Weights of a small GPT-style language model, trained from scratch on English Wikipedia: rotary positions.
MLP neurons of a small language model. Each row is named by its layer, matrix (up: input weights; down: output weights) and neuron, and shows model dimensions 112-303. Each number is 500 + 25 x the weight over its row's rms, rounded and kept within 0 to 999. Numbers have three digits each.
After each neuron's rows, "fires on" lists the tokens most often at its 100 highest values on Wikipedia text that the model never trained on; "fires in" lists the words (lower case) most often at its 100 highest values on Wikipedia text that the model never trained on.

L4.up667:516508471515480517529446513534496528497523447507500503453548480499506536512490528521488468515479476479508502499487521505544483469446494504494525501551531484523509474474521508543481478519513467487536493525493539480481506524484465514444503482502561536456485494473484492501510454515529506477528492508531512501510481486490474487476536527476480469493522492516514497478506461499501526462495537516483496479521539543456500491493466482479481445491476514499487519465491506503525488484529461469478447483481523513507495494486485472543518532519487487448531530451512504520512508497472485475
L4.down667:538465519466480496499519500512532475500483505500503498477515491498478511520519519482493480527487506539450478483506533475471511493532483479456456495502505522505531491544542438526529501492472505514529513501511491496514455482504554507494490503526508496518516489519467536459496492448478482424491483517505455529468534485542519539520528503497510538515497481493465518494508546497491512501482486524475458489481497467484485506531495477516527526524492496500493528490474506496512504516475516486505513493472498551473437515522503531513494482494507502547518448556500518543509457459493530496
fires on: " of", " named", " same", " used", " to", "ing"
fires in: "of", "named", "same", "used", "to"

L4.up173:485481509532531491457446526493496503520480489466515489551479502500511552528484541507549488493495463488494529528539476537487505558518478524495500463462507508512483439567486453476459483522488470498518529532510469464446532478484496503475485528500504496489471523526513475512473521509536492485467507527466530486515517518504479522521491497488536475539467478521471473551517505460480518498547532496484465504509509512507536497508476490503504478521503536507460530530478505513457508467474524470492468500560518481504483509489474499510510477488484491513520543511510534508517453510490508491
L4.down173:544514544497480491498541517542478457512523529474502502500479536471477448528429494474501529514475515488477569509521533502537474493541498496512491495515529533478516481491473514484512489457493494527534525466452489508496531511510493493476506487506510506478484490500493525512493513540473490478470477553477518503492475510465469453479517498490461490518532480505516457471476448481491497498482519476499498495485474511556489490503485509477443510493548485465494497461496484513489496494517525515473499478500516493453485509542501537484482550553513501507489502528460530464511525511493476504
fires on: " as", " and"
fires in: "as", "and"

L4.up1890:507479488522488494505521481473506512467479542482452509534476493499493523516523485498488505512533534469485474479508474534507466497523491483471501517520509506542484490485480485581478510497550526459539498496495491497480485500517502491513500520492555496450504486481512525519527469483542455507503510487508539520550493547503455486475509503505499510487500508504510458492485503485487510470520535509480523488559491524433476523553474518441464486441531574467533517495471519507507482517457489518522461499485552459498509542475496527494549491481550504483487550456496511485531543507505489500
L4.down1890:528478573502497447523510499516494531492474541477511473482447502495481451517493491473528479528499465491493459518488558518543466495502516508515505448496518470514500508523546473508519537518468496528514445536532505441469517494488486509497451470565509507505486484514470508525488526506495486389481514544511499484456526462503538558532482474487463483478484439499496482492455483480534482484519483478498508531479536518500461459481517492523545498488486495525539492523467531535458504539527498452454520466489491484487523479490524459484490490523524488517517507510496507493463516510479477497
fires on: " that", " to"
fires in: "that", "to"

L4.up328:538505496512469467499458478468549493500497491506490490498481492501515573453517522464471516452533477496492444486494472523539498505485475493535467530489501486512446506469463467496480531515471469514512528546491497543514505522542515500501502504443511501478526479464487498453501495459505455521501502475451566501496515545519542488518501446504517480464539494488508476479526534513526463492527533495457515480522461531505504512517460491520495478465492523511501533501485464493477525480485470465510505507482530492488452557471511474517548507490475499508522486466505504492527466494530486494
L4.down328:509519509498491502528517486506508483560518532486542497478485486492537452498497483502533497521504488509486507493501508468472507469524499484483509515485498510558473550503493517515481490536534506503505486535532497480449537538522470449522507537515524476500507493520502474515480536501469512475498558520498521507501461497500492483533530501505483510479485565483516502504490536474521469495470489482476535513487479462544468528456454512511515473531474510518491476485495518481493508496467501497499500541475494522487512527513515477503493560538544483537513491497520475450491511465531485534
fires on: " all", " most", " many", " Some"
fires in: "most", "all", "many", "some", "part", "much"

L4.up995:494508466496492549549525521474483498526495472556488502528497522445483493514499487500498495451463478535486505497551488507492474531516486484514474497450550520472521509557521501498537499506527561507488447522507495499483522492471517480483473477500498500536518491454514490505515486488509508475539467537511527515495422478517520508487483439461499511505487494454472512497490500492499564501515493542500498495527550537462458533454504493468497499495501508484503504454528520529462527509487520450493472469504486446476524508507488493492487524503540477544432482524484493458509486469467503469
L4.down995:467483487462523512496536458489471540519516479523501502458454502527474535502463494523482508503527485509469487490473521482502507481531495480484518479513441494490530537488551506519498480481533498533480520514490480510542470450491477535519507479536519513536464510497429531493536458502491478516498478507503449537500519509494467532534559536511502501467495543500505495510505531494458510522455487508501507479532488513472493483569490493496542512473484514504526471533475492478499544523509449524517508506511450481447468482505528482468526503506468481479529491496514509552529501477517489471
fires on: " the", " of", " first", " only", " Olympic"
fires in: "the", "of", "first", "only", "club", "olympic"

L4.up2095:510514463494514480511488493497502471507533546488485465477470481498521499502493479512536544465437497457497507488501472505509540511499526467492448537467538473507524485503504471472495505473490498501518499545515477437487479482513521481479470497486524511504514522530496518485496493513516467513505498549493481502512480496488450509496537479501523487538500525523473531547494531513497493471551505474509486485503506483515496537497507486527495473515516511478528545521437501506499510435481501495494514483489485471495466513530500480512502494491461482496517511492512485499484535523525526490
L4.down2095:511473517508474464484497502522513490532492532484489533493506492491496501540499473510453460531531497476470482491534487509502498521518476509505460491543492521486502515470504512479476449485474527507493526506504479555537464546506526505517497481514494494508531499486486509494519507522502482456492504527494534511495557532488512500493513511487475451466499462467458488491502458491447497501442520487519500558508487457482520478492528534495500503513488452526479439495489509478479518519519496456507498513447500504473516492519522529520472513535554475478480473525448526517523473500467473523
fires on: " as", "ost", "ant", "ar"
fires in: "as", "prévost", "quadrant"

L4.up1365:508535493479507518469467519447476471494503492526513516504514514465519512484475494538456511452536481526476442527540512579517461507457481455509460485506488513501464522448545483506492510500486476475519477522525495502441483522538496494481463503494499503502506490510473488538508520497500496483491460536530509516475504515473490510492514499477543472522534497504470496474494473489491537538448512498447529466493475523493493534551550508501532529427534498488484522493513538528491541539506477524508523503473516511472469506519482500481517491464508531458512506480489482538509499476488488474
L4.down1365:522480539521474462516492492555511513481469525516483496499495526525462495503498488532550491508474484466509511467533516483501486526514480525531498460482496500528522488461446498482482527529451511502490527478511525490501476530514517510533473477531498498508527501502528496527475503499539460434477531539525507468526486523541479472513491468472475498492512529463493450529484489488525483487509463461495486491449492487500507503488492475479530465487482516501464479471494501478459466527509513494522494530550507527522531468522519499478485459530525475528506537523536451532505521531501511448
fires on: " to", " from", " via", " through"
fires in: "to", "from", "via", "through"

L4.up2197:543516462485513532537537544454512464517502478452459520521532477453539485512476493469495518517541475534504491442492467453481459495459538515463472493487490484510482532482483474496506554552532499541480495518537499499490495543509489552512506520470473482507519518494507475509551458491484484509536472509502526536483526481473446475522533458476516492499544512504497478480486503446455507514498513491507554480502488505539500501545499463507493496454518506499502527446508479503498521483488531477525483507533516485485513466501526483483495467490470496517547520520461550553518543536541522447
L4.down2197:494532528483522523464485468511500539455501501487494468482510501491515524548474506476512504508483546500532559492475504499477457492450513501549513522501464457509547502485494474492521482493486493488537533476465549483537540512525531487460474499499515469523488536472517510477488564458524487479481475487457499494530494501567500507452493488457471473524479504518465526527554494506510500453490529496473475508505544516487518464498515484514514523495472473485565438527548511478474476487515498496439516485472508504473502526495529505530523474486510511478529510509493522524523514519533499521
fires on: " round", " place", "8", " seats", " after", " second"
fires in: "round", "place", "seats", "after", "second", "district"

L4.up1273:489503496525473512521499507475526538533501518470499522468469465473503524482485518512540501495524474459478496499492480522479505482502473541525478494517461485507539507465545452519472487499485474506488476518495463526494493479534501495488507505473504483479495457508500490455519471471533524531495512488508523495548489513522540485514472513498529491478564492532521479510451535457504474515534534517497517504529503498510510504491477492481475494468480495503494535502447505518475516435483522512522494521525469485496534476459504473529520495495479488515515543530538485507498482530468529469
L4.down1273:534523531483518510553529518531495516492548466573522474512485488473488481496486514498494521497527494500511521485477521494497519493508514522490559480487476525486522493566515519512537536500475505472507539469502503465559467528537515507464510505495467455502510471504483489452459522556537503454570480488515487522508472510527544472478459514540505473521494495513522496512498503523524509513506531479528511487510508487497515509487521512513492479523525496495492470524515467492485485527501514497573550518521464541524498499515453554501476516526534523454479492457517476455469530527485494530
fires on: " as", " under", " Minister", " Assistant", " Chief"
fires in: "as", "under", "minister", "assistant", "chief"

L4.up2246:462491489451485488469497589489509476503513483487483501417521487505498467499492521518499521500504502475503465493463482503498517488519524465503472474482462515483524491504473533536531474483523508503516511467549531493515500531522473519486483522503466540505467464573438512465505463536489523475480493524487480495460484535545499494469501505494488453463494494460499492490516521456528511521452527552484488508491477526511452487486501500512527503491522498501508514499528450506528492520530483546511494494492531495475484495509550493524505478517504492515513521444490536510505529479532485543
L4.down2246:497510537532482445508487445516483491489474513493518475519483535448495523518510458554490502465500530477473522501543532517505484501463523489482516506486501531491503510525542475485490512523514523529493462497460445498494511509552493467520537450519538485541504511430518462480462470462530488441488468507475516536478489483496533522516507464487505536537506523556495482548487473507505484513517552426494527504538507511513511538516506490508486502465475513509477498500455498526463529471538465460485492487551493509497493490506485510505517512470450516477507492565477478492503511525527523470
fires on: " of", " for", " which", " to"
fires in: "of", "for", "which", "to"

L4.up100:525468495494494529495521521520479498517491477515498540511498495490541525519511554489523524540499534528533503527482448496501508530493520502462537529489485486488562489538466520483500484517494515468533483498543468488543464512523523525471488517526525486474527485536430517470520496519512468486477501453519523470516502495513468531520541512482506502460475530485496500542461518478512479508481515544530497499509495504491500504465482511495478479488496504476501452505504539523457508490483489477510517495494461499471494505511491493474495479487495493493542508469513535475482486491466533562
L4.down100:510509546489508484526476494471472508519469495475490494497491503478474508536486520516530516470491471476494438488529531498494528502488504515468471486417507495489505528500467498494446506510514510499548495531463501529485499472483530494464527515481547515503528534465502494538466477475491533489479482524467447487455441525486520496454490484490504518556516565555504473510486498521540467484479541462499497535496495542472483491550516535520483509488542495494496486514485509494507501490514503508490492474573493457483477492531481505488459543497514515513530487490469452514519493530547503499
fires on: " of", " for", " in"
fires in: "of", "for", "in"

L4.up682:525521501479499552535482504527529461517516488535490525513473479497493498464514510483506518502475463530477514494522493510495512452513525532530473481450508503518533491517506467494509502464503474447490526469539506515488483511503512459459491483526480489451489448508516508475499493463504506487529441530473515520461532456496488511490508503462491503486529524507507483512514502505523471516525517475493543494524484506507522502482486484475532526491486538479537551521518493451501504442480518499494508524511500524485526484494476523480507487502497445460479525460530534516472479486510478457
L4.down682:538499462496472494534539506507500506440496480448489486518483497483482557504497541551479515511494471515478475487516503519501503503489472519519469472453484511488525467495462510495466529544472524533522514465519531524480509522468548528479492546517504534519521514557493514495573478551480505490468487478492476490502509509512494470542483518527535500500471496477475525521499517512504489515458499505497497501472474487515540537540477501536527517468488500471511508519500564483458497480482532463494493463540525473483469523504521515487509503500480559496549475501491494542523521505489437463
fires on: " the", " by", " or", " of", "om"
fires in: "the", "by", "of", "or"

L4.up372:432450518504499480513502507454532499455452520462523528540464542501475517547527479536471520555490494506501504495471505522448487519510472510530463495484506499516529513519444510491483482499466471541499486538529477457437501514531501504482528523492476521512452520527502514502499509461500453489450516499482521507463506516486517468490531497501513482498507535522487462524483510555525478519502499495508469490556492472466505522499544480548494518473495489471508541509511496511503489489495530480527507499480463490498463500506566481503497484509536459525523514530499482472484501448537485494
L4.down372:548543488508481537498534486504484499542514467472516476518522522518533468441511494490483488522558470461533494517447557496456523493496522499499509512450499540529511493506534500494539525512532520492502520498491503485554469489523490499486461470532490492486492511535492502552509536537487476448528496460529458552492478488494474487515424444489542470491493434464516525516520527485518480503491516495521547495507550488513483498484443516480487480526516486523502491503494475498493501518488492497544554475490473497481553487487535521461466516503513523476466481517502473449453542507526513470
fires on: " but", " and", " not", " However"
fires in: "but", "and", "not", "however"

L4.up22:476462488448527466526461536510454468497521492513471518469484519487496542503474483506509497473440528498501478509506522487504520502524487542546488458485475495496588518504534520478499468510467527564499543505468536502502502545539467483473466535490495529535482500498473475510513508517539510485475481499498534486478533488480452519529503504478454485434505501484483467492502464493506501497491527498467498487525509531484460509521500492514493512502524510525484523474502509497503478520464516477502510507548501473485489497492463529533529511535511450542537518533504491546472476453506507542
L4.down22:483527519485474554477486507471502491494485546461502536525512515517518499518483482484474508537537526468479489483537536490478474501494518521485492510472503497478490484491477530499505487524460489530489471502513468502521528521486517456529486488514473526489498482498502494517523484541490504452514487480551507500518513502484486521497542512525518513505487537482453540489457486488461499539529507494471499518478490501485555495511516481457503469494468531479523461556500540521474494529524515440529545448491526513463473522500490528488475485509498511430512432541493477497500495543523514466
fires on: " and", " or", " then"
fires in: "and", "or", "then"

L4.up809:518511508525521465514507482493499501535542485555477488509520506510532509550522501495489526498473485479501544488494487472501480512475494478486489506495502499510494486530530500479492492566493502503476497516500542515498499488503497491497477436508462499521486505518513509536502520479508520469532500447523519507486489497489508480498511512483506514455487498485530534502488537483516494443497488505516461453518502526458519512504540491493482519510499504411478479523487475523497525479472504466483507443530524487502521512438484489514520518494492471490473539532533473474493479492556490498
L4.down809:456459499523504467487522495557457500501533488521487462483541519497487460529548475494505455480524495519471506457514487515517492441549516502475487516502484508528453489504522459528480509528469500504499532505531506525466505503446512469504514518456474501520476513490455450538498505476477515505501528501461462490497464493488517509483537497531490472504445465536497492449483532539509468490525530462466516491533520494500565501487515422481503502530479501497513508507499493509504470472494486520538502510465545486469461519540518531519481505535509508530517488537486509488546502501500491501
fires on: " well", " Tr", "'s", "’s", " his", " the"
fires in: "well", "s", "his", "the", "her"

L4.up1286:492514483519494492493462522539465486466487517555501516516518515484489491473487500516479518496521478536458484504461441540491495498507513531471474512524443473523546515491539460474480499461498507506501527449518499492494502433483509550504489472491492516503526481530505465506475526484462548489478473506518509572489477485491504495487536520478496499496532505498488480460453512516501488480507538521473494487514480497501484520508515511475511518505485522460553491497513528502500564523449453553507519508545500507474524483527507488519523469495547470539528505497486512487511499504525516486
L4.down1286:495523473513557484508489491505499503466510481499493445470518518507492442484430466514515502512459482483488546505513481503526497495512450506488507503492510489496503522486512511512507503504498489538525492463465482502485555522535482515509483518528555538507457521512496471530494510558537503523507486456487479506517460525460520519523455512482538499489511514543471483520520520529494517509519487472487501527515491518483522497469511499500556449493512520510502470518496510482471513491529484473539484461528513502452498514508509500484543492491525534484488473545496457465539508531503479507
fires on: " with", "ag", " in", "20"
fires in: "with", "in"

L4.up2012:509529434485515449519470493455461530540497542539534508522466513490475522486455510489490531525485541488512492506494491523522482543504532504548483496513493503537510497468525481505488499492498455472508486489534540439543486504517545502484469491510506570488475486504453516572511502516478514492480508526489541467495521506494496534443554485454458432503539528523470501487487514525478492502513538487468504490473514525489495493467465524512505512474490450500508483492525512525505556481523484526479510502506506473495513510526503497531529479498541494482514495464491465540536489489486523497
L4.down2012:465528499483444520525501441476545504486450519481526461511454484528489519515534540494529472501519473458453470486509567512515506501498492463497480489503446519468533491508510499484512470538475507522507556518448493501528503530470494524521469550467496455503527497482526503537504511502535473489528500517515514497472522502481510474528505510505522520516499480501526502485480509513481482482437476487547529481496512532542494484444489526518516493509487493508511470533523474465541502542492488514539512561481521518486506521487471484489476507525482522495501513502539484504519493494503479470
fires on: " for", " from", " of"
fires in: "for", "from", "of"

L4.up2024:517474496502482500493480543435526481509515517506502492521543506506456517508515514508508496505502488496493489515480496525510498489508483491511502538501497486508492488485537483521474563518485461501506529516503516470524466507496512457515467520482479546456522473488540512463501479526505537479481416437522493525490493520516524504453546498522529506448505484505481444492475507501507475496500496485506506495527472519484482561473506498502506448501509499507519535537493474489482547496488471487469512509488514530481489513445490457562544515497432523475481518469533500503517495502531511511
L4.down2024:499497510488472481514485458526447554534503489487489507510529527441505468516517494519464469544492439531497497529496487487503454514529509471505503490539487547513515535533493520510513472517504507496478502505519486483500471468489512498506509488457473483501517516530443502541517551550499502407505520524548497536513492475482513511488483509485508487533528505504522505522532481484527464564535510499517492496503501521522470478503498461541491489512478478511503504537553470555462514533516560507530524477498485543507494503481511498464499510546524497493552472578484503466512518461469486484
fires on: " the", " some", " many", " its", " Some", " both"
fires in: "the", "some", "many", "its", "both", "few"

L4.up2350:505463451455530521469510490468526505492470516501526514474507470471490508484485538503498512475460529495498468497506565505502481538464521524513499531471503509501477502491509485562489519528519548484483546525492512507511515524507500523528540489495480508532458533511453531481505479526475485508478497485527517512463526524496531496497487509463490501498468498522462506522525478535538504488483506507533495477505508513505480472535529511462522486481465518475499480462479484524477520491510474493491492530481474478487524506537534519475511451514474517512482489524514519523491504482550514491
L4.down2350:530474502556478489484519488484509511491496484460464504519549494509518503524507494501507489563476496431500527525482496482499472484542494492509531504495497500490488537555516484503474471509484517500492501457515545493488479459499503532512504501519507466479473484480508515494475533533506494463467532468514511494544542474495515495504473521492491485513501504517523509496486525472528518502518517491454510504520477518535505546504500484515511473492485500533541549496471500504485495506509490481525489481501442557451539504492460507489535483519498480500493500497473526514513497452483495514
fires on: " for", " at", " with", " later", " after", " north"
fires in: "for", "at", "with", "later", "after", "north"

L4.up747:492525499508514474487507499463451487507437510500502522466466469483505547520475513545493484519483473521484487494484530533506509514518506531511466424471471528495474523446551526553488490481519482504489493547527525498528489477572520557484526522507469491513479478493476515482471473506477481501527520455500517464467502534504478477478517516497518473510540499513485516493495485529468450526472547526525467468457479517484480526534482446510517531496510409511524529511530457480506521474500535492458501459500466496482464529511508487525505532526535501530477481487495504523539492483495509508
L4.down747:480550498507495501526487478511480496476462552522471495488535511499489514481508478506481462491484519488468506547568527512530542519518504486488482492523527519523517495489503506502457512463505522483495509492479544487509453479532504482484491481532488504546503513476508445485524498470518495508537478466481504498467507509464547460465495515483486479508478509475483473494490454526478520505538499526475516463495492479510507513511546530548485477521456519462512493533471511492510502499459497504473470471491486489455543522497536494507494488495497491510538540487477493501525519470513538485
fires on: " in", " what", " where", "str", " at"
fires in: "in", "what", "where", "at"

L4.up1264:531552489493578495480530494470511489519488506543478473506526489489521500548488523518461556497497506506500517494524464537539495510520491496523459550529466486509492540467514491479535517549482491491499485525484496535500466467544514512511515504524481502499516492475513504467473525529481507497491428481542570473499532493509490509529507526480461483476463499495532443506538482509513497482514546485467499492549479536479468485521510537513487500493529499477538510526455465493475500457518456469459518494532498504499492481451492487512531500534473517511480467521537529488478505456531488516
L4.down1264:473506479504499500507481561475455500493523530516483486465527509514493464500504516511482500469494483494453499534507530517499504498461499509513463519528494451509528500511518525505548530473545460519492540512493493502508505509522493456481481479488507493539510459476517498470463502495500510529544526474508501447475547493490508541426507471471486501511492486479476498528484466502442502480505489462474501499542485474456495461549492496445491466496440474469489499522494459547471518511505465514498496481449505533467489506497508503483520544524517552479511548560506468506488498453509511525
fires on: " well", " known", " of", " late", " early", " mid"
fires in: "well", "known", "of", "late", "early", "mid"

L4.up968:531473488524472481529490509498486451470495500485493507530488467485497488523519494528479493498509509481483478529477502491497495539509511505496463520502484502474538517476505546498467479540513510559492487558472532514495518535499438516488511542527481516506483528477465507549474511475502514483489485459536512480480527571505501462452500537492488482478512511500529507478494527494470521485505513494539495471571514530519478497540499483517527519467551498453500480493520469503480525460496552453516467503528507529479507512475487511483525511500455469536511505519464514534511499488529489544
L4.down968:463503511491530484469496531492470539510484475533514464490499499508488496509534474488508511500503487499475530511503522483512488513548510449494488465514430506494484478462523477497507506495510492466546503478518456517526488430466497480512484492514491532497500490501495506489482488430511489489481507477496505517514464531520505478501515488517504531484468488491462546537443480525506486497460496535482520514505521460491496465478498481448465500501480513526525545478529518435498497516484488497525494500470507513499480533525533505488465508529533504447521466514523516479501518480464546474
fires on: " of", " for", " about", " began", " continued", " after"
fires in: "of", "for", "about", "began", "continued", "after"

L4.up855:471487494523461505511479514468469505501529499530476507498495497473518491486548513513501557525493554489495469504494456541529477504475492526461475476492532472491492528492496516473511486546484496519509489547533553478490441529482547488538505476507506518518477525491479500484471476480483498492564481518495508502500506496496509501442564502521498491482508526493518481467476513512466487476499489497538518488550486529522467486487524505460486492515534505515525507457520472521510540492499485465525513511475473505489514496497499489501489499499476488485540475495493525475492521502487472483
L4.down855:454530473451513529490503519513477538509469520495508517502489489464502508521462524476526485466502476477473512503479536526492513537494508478459503498456496505485541491523472480534474495476501537452520492513484470466525536450496453519480499467513504505504494473527488500545515519495545484492488491482514535514488500526538495473575507472537519483531548540507460493519515486479480500504499525517467537491502509489498511544532500466514498528485466499507505480504536505489493439471496531546524452446528508493482445510546436529511487485520534486476509514496481526527569481491486529501
fires on: " after", " in", " of", " since", " as", " when"
fires in: "after", "in", "of", "since", "as"

L4.up2302:522550467548552499470501486507480508520480497473512516523501516468516520511534508486498519511545474462473499533528477511481472489509466495513478477511515536491472516488506470486435470487446470449507476512486494514466487506473535456497509530504544536452501491484517488462459485499470521502455500506525514483540494486481498519495491465452475509479490488521519490493505514487541465473471501485465515484526493512495502537482443540558447491481532502457466526471473496472493526437498509467488470496521539501493526533490469516529501504478514446484492507495476544511567458495516494503
L4.down2302:521491524531492459489530525512508486485514519466493503494487513500518516514498469485468489521472477473512526496484520518525505490492506467477467474504489522537502494516516452515512484540472503547478545541496464512539491523517457511497477473505493464530513450488504473497515511493510506445529504494495495505530517522459471495511513495497481501474504513487494448529485478495502541494448492482533472522496498482556458508488506473463512489512487528478510550485483488476459503495505459478530487541457485495492518516464482520482495527524516520534518516513523494495473519549506520499
fires on: " with", " all", " by", " of", " other", " from"
fires in: "with", "all", "by", "of", "other", "from"

L4.up758:451456492490493496496503539499513462450541481554514466462498490500508498524492546510499485513506492514491493492511510487501518468506456490511466513492497500480544502527490478531467476471544462492545489528517493504507439530520516496532528518511453511465458472503524490492522495515511476492522495511516504549471512494508494500493474519466525505497532469504509496537473505493486505522489470495484544486589476483471506525477505492487462481516510559482476557490455477507489528420509470496529487478504445554484514500504510451497516458508509458508466538496498485488536462501544490513
L4.down758:513482489557448542498510493461456509505534487482502523529524506494498513494528477495505537474487472485495487475493499464473483490495485491525537450488473482518480474484474490506504510465488484516497501488508511475474429509463497518481472480484493496489474506536518498511516480539516488474528490501473483442534512486467459492502479503502494491493477496510517505461508439511493441516475506501490508504467513521499501518466481457473491527468497493466477498496518539467505519555474469490536499492511508480541460456516469517518451467512460488506530520524490438521484492490484517526
fires on: " the", " appointed", "'s", " their", " elected"
fires in: "the", "appointed", "s", "their", "elected"

L4.up527:467481469453531506490511522508527501497507458549487548508471450492551504482448513516493527498491519525522496551489505484520537488513534534514456486482493500476536503495539472503501478450497500511515513503546473508448518493542479482543504498497488493523508496534492464486550487494538463498529477516490516532489498522510505513533484513492505507518550488475554512484524480518516463460526554495514496493550467507520485545458464545502464483487536491480479455510472467466506483482474467534491488486505488506483537488523501512523506472563473474508488536532526499507508496509529499516
L4.down527:482522533492528523542500475516481470507497540470527513516506544533467487525487495465492500508475512508474536500496483458524462473496530469480489528556515554510490546504455485454471533463467515478547518498522478524497499520514515482529527467452529535495541519502484490485460531506539558492516496528578452470477465462531479484485501521475526465495454518511535481458510548506492488511538485495475507498510519493530494498504544532496479485517505518498499505481491478521457512511488545500532482520512494481506456465485457490507518550482508498500512449535519476453469514417498522470
fires on: " of", " in", " to", " sent"
fires in: "of", "in", "to", "sent"

L4.up189:508483481529487482448471556468527538537508495468460509518531475485495549489492521511562506515487495461514479503494493509504455483507515482464515507485457501511518499509502494487483468506480499520512498491532539487558488491527516510474465489495535519462482482485489496506496548506526518485515511496561501502543509533548474489465482500498473489514488489531545455475494511488500508509480525510525506516499487456501472501481536511523524469481482541544522479485479484522499531515520513516482488496525469505492524540493466501501517541534489439501516529492533502539519486500529524535
L4.down189:516542477504497495531550480512499512466478474458505513491499530489484515493485526554481504502512493561521502490561538496487502505482500535529535494508499533541487518514504542543460500496474504483525500547499519542487542514526507472471526471578561492509479527459511495495521483480515502436491466518458496495486516476550521534510515478478490505524505518492461498490539411528485510483544472444510503493490473439505526504504518498474460512509528520513504495446486501506495520524512519463523514506468533500483535480517505504503519471534506516512501465499484510468461498481536535514
fires on: " for", " as", " into", " when", " on", " like"
fires in: "for", "as", "into", "when", "like", "on"

L4.up953:517472490515524517493519525464512506508487489467477528476483511486493531478515522525517520439527494497483450525439515526489512536480549507484484482513506536479494523445526483511467514470527531526502492515468520497513498453488484537489528471492527480488510498475445472513487500469484497518494490453493498477495497506497530463452506515459492483476532502524519500514462545530505485529474506490506545476504480492483491510489501516563535518445531506466485526492446489517496558522487512490470511481519512474499495517490533458521536489499485542505497486521496506514532540500516463465
L4.down953:510489495514488506455503510499451529479516505524482485523494527513501537478488477492476479494523475499483480514479520540508465514481489514519568477530518535500522466494472511496498485517473501504477500503527502521498515469471531483514487496545517526458544504516522470481487449421494531465482500522485498510475490496497531540502489465468474479535458451501509503516530482492498502499467512495498518465460523508495464522475498488485473566525469490504483513505509509467529496506513484505433535527501477531502497468494541478525513482465526540476534518486491497532533504536502504474
fires on: " at", " in", " Hall", " around", " Par", "at"
fires in: "at", "in", "hall", "around"

L4.up1909:514522481500539534518518534517499491513546500505477525527495524458505485476488498482505509509505489504518510511510468501472460482494534513473486477528499452481495449503489471590537513503511490524544539518459503494477511452529490514483457474484523481523536535473510474508533519444530487467532478522535523490496470493489426502511481468469472487492509502505539506482478506456454489503479509495525503500521517496464492496534471474472536479482506485499501482483479473517535527514470476531517534520505497505502487489501501518480515502522490496496495492507569493536506499483508512497
L4.down1909:510460511462493453505481484533472496471538538523506529464471506508517526491478494484520463453486501469473519515531520474537523458528501504492494518461485475516486446524529461475507508434461482501461472504496468499490551459519505490478498539483511467512465492503495532517498525487499504513492511473474497501533461495503490482515500477488545446506515445530449519500484517461492510512504520548485479471529501480481451518491498501529506482523522508486470510501499493504455503516511507485473463471485469517436525495522532501466521461487449471478496474537512462463488491549541536491
fires on: " on", " place", " round", " from", " decision"
fires in: "on", "place", "round", "from", "decision"